Weights of a small GPT-style language model, trained from scratch on English Wikipedia: no biases in attention or MLP.
MLP neurons of a small language model. Each row is named by its layer, matrix (gate and up: input weights) and neuron, and shows model dimensions 464-591. Each number is 50 + 10 x the weight over its row's rms, rounded and kept within 0 to 99. A neuron's up and down rows have the sign that makes its largest values positive.
After each neuron's rows, "fires in" lists the words (lower case) most often at its 100 highest values on Wikipedia text that the model never trained on.

L2.gate567:47 55 53 63 60 55 45 52 71 34 65 53 66 33 34 52 30 50 51 65 58 30 44 45 49 45 70 32 50 46 51 46 46 52 42 45 56 53 53 44 57 48 41 59 39 30 53 65 48 40 72 47 51 50 57 36 59 54 52 45 70 70 49 45 70 50 40 50 49 57 54 37 52 66 39 48 61 52 50 47 41 59 56 49 46 40 61 75 48 61 66 57 36 56 59 69 50 41 31 35 44 55 48 37 53 38 71 43 51 49 48 38 55 59 38 66 54 36 44 64 56 43 68 40 50 44 46 46
L2.up567:53 50 62 59 44 58 49 50 38 54 67 78 42 43 49 48 30 40 40 56 55 48 38 45 56 48 54 29 42 36 45 37 44 51 39 51 56 47 56 40 51 61 40 62 55 62 68 35 51 46 47 26 45 36 63 32 50 42 55 58 58 32 47 54 48 57 48 34 49 51 52 44 48 56 51 65 60 43 45 46 40 56 58 52 49 50 37 32 59 47 69 64 49 48 50 51 57 42 46 44 57 52 57 49 52 32 50 49 54 61 53 42 56 50 35 55 61 50 55 42 64 45 60 46 57 61 55 55
fires in: "to"

L2.gate997:74 59 58 67 48 52 45 38 45 48 49 50 62 45 63 43 58 62 36 44 51 79 47 54 44 51 60 62 62 37 35 46 53 52 36 48 39 59 37 61 53 47 54 44 47 50 51 44 50 44 45 47 62 43 70 45 35 42 50 48 66 43 46 58 50 36 65 66 65 43 49 46 65 46 44 47 30 40 58 55 38 63 44 60 53 57 37 46 54 45 65 54 69 63 55 62 59 54 64 54 61 43 35 40 35 56 52 47 38 46 38 34 48 56 60 43 41 41 59 48 41 43 54 47 42 50 56 38
L2.up997:44 49 63 59 45 49 49 55 47 52 45 66 48 51 35 48 59 45 54 37 37 60 45 53 40 35 58 62 60 37 43 58 58 56 48 48 43 58 65 45 54 63 56 65 60 68 60 50 58 49 47 25 43 56 53 44 51 51 61 39 71 49 51 49 45 50 63 52 57 48 59 60 61 51 43 60 54 59 65 39 49 70 43 55 52 54 43 53 61 47 62 52 57 51 57 58 55 63 52 60 47 36 43 53 30 36 39 34 54 54 49 16 69 51 58 38 53 36 52 38 27 51 51 35 42 50 60 55
fires in: "from", "born", "between"

L2.gate1966:61 46 50 50 26 45 49 59 57 48 35 50 52 70 53 48 55 50 52 58 50 62 45 37 56 56 39 43 28 54 65 54 49 51 74 56 46 48 57 55 37 42 49 43 41 43 44 45 60 47 42 58 57 44 77 50 56 28 55 52 57 40 59 55 49 55 57 38 65 57 46 63 44 43 43 61 45 52 54 64 25 48 56 38 44 44 40 55 59 51 45 51 61 39 50 09 53 42 56 39 68 44 40 53 37 50 59 34 48 53 54 46 53 56 45 40 62 62 57 51 52 62 58 54 51 37 63 62
L2.up1966:60 56 35 46 43 43 36 41 53 48 62 39 46 52 50 51 40 46 54 53 47 48 36 42 55 42 39 52 45 49 51 34 50 59 66 43 50 52 49 56 43 43 52 52 33 55 39 48 51 40 57 66 44 52 53 54 37 50 54 54 51 30 64 42 43 61 52 44 49 67 41 34 55 27 50 64 38 61 64 55 46 30 40 53 51 49 42 47 52 52 42 49 61 53 54 47 71 50 42 50 57 62 40 67 51 51 40 48 52 62 45 55 56 61 38 53 53 58 54 43 47 54 49 50 44 42 65 56
fires in: "with", "to", "as", "than", "the", "from"

L2.gate323:44 46 52 39 47 53 67 51 53 53 55 42 71 34 74 57 56 49 60 53 46 59 50 51 45 35 48 38 73 50 51 71 40 53 63 51 46 77 55 64 60 48 61 73 34 53 60 49 51 60 63 58 42 54 58 56 49 39 40 69 41 54 55 41 57 59 64 39 42 33 44 30 77 35 54 42 52 46 45 68 37 58 53 49 37 56 42 44 56 67 48 53 49 63 44 40 65 45 48 49 49 53 56 54 41 52 47 59 52 41 54 46 44 49 60 37 43 55 61 59 35 51 55 56 40 52 62 48
L2.up323:52 61 42 30 54 69 44 33 48 53 52 58 44 26 58 57 68 45 50 58 55 54 47 36 55 31 36 37 48 55 45 58 54 39 63 46 53 46 49 47 50 56 56 44 38 50 50 43 41 43 65 38 33 49 52 55 48 42 49 51 51 42 35 53 54 47 54 63 68 49 57 54 63 33 55 66 67 63 31 24 40 39 76 41 56 43 45 55 30 65 32 40 47 52 48 50 56 58 72 39 46 23 53 53 46 55 65 58 51 32 57 32 44 54 52 52 43 53 55 62 34 51 69 36 58 49 57 45
fires in: "of", "from", "for"

L2.gate121:54 36 64 51 35 48 56 57 48 57 49 36 50 66 36 61 37 49 66 54 55 52 74 50 30 42 54 50 73 23 85 47 53 69 52 46 54 41 52 59 45 48 33 40 30 61 40 47 57 54 60 33 37 54 70 46 41 49 54 51 48 52 63 49 25 40 49 48 51 49 49 50 53 50 50 59 48 61 38 60 39 49 58 45 41 47 52 55 45 51 37 42 44 57 48 34 49 48 49 41 55 44 49 62 35 29 53 42 38 63 62 60 67 51 50 43 46 59 41 55 52 59 50 41 56 59 52 49
L2.up121:44 22 62 61 52 51 41 72 53 54 63 43 62 53 44 54 51 52 57 38 56 61 64 55 36 55 33 49 48 45 42 41 40 49 57 51 58 42 39 54 57 57 56 51 42 42 16 62 55 40 60 36 55 38 49 39 54 52 56 47 36 43 62 45 48 57 62 38 67 63 68 45 74 56 29 58 62 59 40 62 27 58 47 56 67 72 57 55 49 41 48 60 48 45 62 48 60 48 54 42 46 65 50 51 52 57 59 55 60 48 39 49 55 59 30 38 35 62 34 55 43 64 61 38 67 43 41 57
fires in: "from", "hisham", "hone"

L2.gate1474:47 44 40 48 51 68 43 48 47 30 64 46 51 38 54 36 73 54 28 79 49 46 51 52 52 48 64 59 62 34 32 48 50 51 55 54 68 62 62 49 47 33 50 54 35 57 56 32 39 61 48 72 70 63 61 30 54 64 41 50 58 58 54 35 57 48 62 44 50 47 49 41 54 59 43 59 57 42 39 58 38 54 45 38 59 55 61 54 44 52 45 40 49 36 55 52 60 47 51 36 32 40 67 38 55 44 49 45 39 59 38 43 38 61 57 63 52 69 43 42 37 52 62 44 58 50 43 45
L2.up1474:40 60 52 51 54 37 42 38 60 69 43 43 39 60 66 52 33 32 66 51 36 27 56 42 43 49 50 39 56 49 49 52 44 49 56 33 56 50 51 49 54 53 34 51 64 33 55 66 42 46 44 57 32 56 56 55 51 60 50 42 44 61 48 68 49 41 63 32 36 40 41 49 42 46 53 48 35 65 54 53 52 68 48 45 35 64 37 60 48 55 76 31 50 49 49 56 81 57 52 48 43 52 33 37 62 39 53 42 63 52 66 46 61 51 40 42 54 63 47 48 56 53 39 60 54 45 58 41
fires in: "to", "may", "would", "could", "warped", "of"

L2.gate529:54 43 31 42 49 43 58 48 65 42 51 48 54 66 60 44 31 48 58 66 57 33 39 51 53 36 52 51 22 49 40 50 41 44 52 33 34 57 52 56 42 33 20 46 64 74 56 45 58 32 45 61 46 47 54 45 66 61 60 40 29 48 50 60 61 56 39 65 47 39 53 35 61 45 50 62 34 46 46 60 52 53 39 54 51 61 63 65 42 55 58 59 36 41 56 50 54 70 42 44 43 55 42 51 39 41 37 33 56 57 51 56 53 53 53 64 56 51 53 61 50 59 45 43 62 38 39 30
L2.up529:50 54 49 59 55 39 57 47 50 48 57 56 52 46 51 20 37 58 60 58 51 32 39 44 53 44 47 34 31 18 48 52 46 41 51 32 65 40 55 48 46 48 50 46 60 43 61 53 49 54 40 60 51 50 64 57 72 59 68 57 38 36 38 51 54 55 35 26 28 42 53 49 43 42 41 59 54 65 53 60 39 58 49 61 52 63 42 57 44 40 61 48 36 57 51 59 55 63 49 37 44 60 48 28 42 48 44 49 44 70 44 52 50 50 59 52 51 52 55 52 40 68 22 42 40 65 30 50
fires in: "to", "would", "could"

L2.gate777:57 38 48 52 34 58 49 52 53 55 44 40 50 55 35 65 47 39 58 29 58 60 52 37 49 45 46 36 23 35 41 59 43 50 40 58 30 52 28 59 44 63 59 62 39 49 61 31 44 58 46 50 58 45 57 46 61 48 55 45 58 58 50 46 42 67 54 37 48 76 48 55 46 52 30 69 50 56 69 58 42 55 37 54 60 38 57 57 50 52 39 45 67 70 47 60 58 45 56 43 42 52 42 51 49 47 68 65 52 42 50 34 58 72 50 45 35 45 36 48 45 64 49 39 58 49 51 55
L2.up777:48 35 55 45 34 43 48 41 44 59 58 44 41 52 54 67 67 58 71 42 55 50 51 53 46 39 62 55 60 54 52 63 52 44 62 46 63 51 44 60 46 57 51 44 49 49 40 47 63 64 51 44 46 62 46 39 79 68 29 55 26 53 58 49 56 46 50 42 46 49 51 57 43 44 55 51 49 60 53 60 48 56 60 39 48 78 47 60 43 52 54 57 63 55 63 46 51 51 40 54 32 62 41 51 74 57 50 47 34 35 39 42 60 68 46 58 52 41 39 68 36 52 58 50 56 48 44 51
fires in: "from", "in", "to", "of"

L2.gate1289:33 49 68 46 39 23 52 71 39 64 46 42 38 61 54 57 47 45 44 50 39 55 59 51 29 44 37 59 48 45 43 43 53 42 54 31 36 51 65 55 67 57 38 61 51 47 54 54 66 54 43 36 49 75 44 40 52 52 25 44 46 43 47 42 58 32 47 51 48 49 47 53 39 50 50 43 47 36 49 34 47 59 60 48 47 64 47 56 55 45 57 41 61 45 41 53 38 62 38 57 47 49 52 66 56 41 50 67 45 66 59 59 37 62 41 47 55 47 53 70 71 42 45 28 44 60 39 56
L2.up1289:57 54 61 42 41 28 48 67 62 52 47 45 39 60 50 56 54 49 54 59 44 64 67 50 53 54 55 57 56 51 45 45 51 66 42 49 32 66 52 67 42 56 32 53 56 41 42 64 47 53 51 44 47 58 31 50 54 55 31 41 55 62 51 57 55 26 52 53 66 59 47 42 40 47 64 40 34 37 50 37 47 50 52 40 40 55 38 61 60 54 44 47 61 55 35 54 42 61 34 47 41 50 55 65 67 43 54 65 62 51 38 48 44 39 53 52 29 51 48 58 60 42 50 34 42 59 48 58
fires in: "after", "as", "following"

L2.gate1295:37 30 58 58 62 60 50 41 35 79 48 67 42 47 28 35 48 67 38 53 35 50 60 48 58 61 49 50 43 53 51 55 67 29 52 43 41 56 46 44 63 39 54 48 60 48 44 52 55 47 53 35 38 48 31 64 56 44 64 57 47 34 37 44 40 59 34 29 54 62 56 63 45 41 33 49 32 54 58 39 53 51 58 56 52 73 61 52 46 48 42 56 61 49 42 53 42 49 64 64 60 56 35 54 68 42 49 68 45 52 50 48 66 53 49 57 52 29 57 61 37 49 57 49 40 61 64 43
L2.up1295:50 59 40 52 56 34 52 44 46 41 38 45 46 59 48 53 68 59 39 54 40 43 51 41 37 52 36 44 51 65 47 31 51 36 58 54 45 68 42 51 44 59 46 51 47 68 66 52 62 48 78 42 51 55 39 34 46 48 43 61 70 48 54 52 57 46 55 58 58 47 39 48 41 73 64 55 55 49 66 47 53 47 65 33 58 37 67 47 52 60 49 42 43 53 43 58 63 58 57 43 35 50 56 73 63 33 58 62 54 57 42 61 49 48 45 49 58 62 55 45 59 65 38 57 46 37 37 47
fires in: "the", "and", "its", "his", "or", "as"

L2.gate1208:62 51 47 36 60 62 36 59 53 42 38 54 67 56 34 47 57 42 56 42 69 56 62 59 30 66 55 52 58 49 42 48 49 45 53 44 61 61 70 43 66 55 29 62 53 69 49 59 40 46 36 43 54 69 44 31 53 48 61 48 47 31 30 48 55 42 48 37 42 36 45 78 51 65 57 49 58 47 41 49 62 75 55 48 47 61 39 48 82 45 56 48 52 44 37 70 52 32 25 47 48 32 57 37 46 50 52 56 43 54 47 36 68 33 51 57 42 40 43 43 44 55 48 62 34 53 39 56
L2.up1208:34 57 65 46 42 49 38 44 52 51 45 68 51 53 41 50 55 36 62 62 56 49 36 66 86 63 42 48 36 50 47 51 44 46 14 42 35 52 33 45 37 61 49 61 44 44 60 79 36 44 44 42 50 64 36 36 40 53 50 61 61 54 48 45 46 55 51 44 69 44 51 37 55 49 49 42 38 61 48 54 41 59 74 48 58 66 53 61 40 47 43 61 54 32 60 38 46 69 47 38 49 50 47 60 59 50 49 41 51 54 44 39 35 41 40 55 40 41 63 43 56 62 68 34 51 53 52 42
fires in: "from", "after", "since", "down"

L2.gate862:50 49 55 44 63 54 40 73 45 48 57 45 39 42 55 35 45 57 54 59 32 55 35 39 39 40 31 46 47 48 36 48 41 52 50 34 25 47 47 39 45 52 49 50 47 53 66 56 46 41 35 55 52 61 45 46 52 46 57 45 47 64 37 28 49 68 47 51 32 63 56 59 26 61 39 45 50 57 67 45 57 50 47 41 43 38 36 49 38 44 47 58 35 55 59 37 62 46 49 60 46 53 35 76 51 65 66 53 48 44 46 70 58 43 49 55 51 67 64 56 61 60 44 52 54 34 30 40
L2.up862:46 61 69 62 63 38 49 30 67 43 57 59 58 45 50 27 58 37 67 67 43 51 49 30 48 53 48 45 56 32 41 56 32 50 58 56 52 64 44 52 47 60 49 50 55 42 60 63 46 53 45 46 48 59 51 51 64 36 39 46 63 60 52 53 61 30 43 43 41 62 43 46 57 72 41 64 44 39 55 60 60 51 67 59 35 55 55 55 59 77 61 60 52 49 36 59 57 54 50 49 51 39 34 43 57 54 47 35 50 63 46 45 55 57 51 43 49 57 43 55 56 58 56 43 41 62 35 56
fires in: "following", "next", "main", "same", "preceded", "res"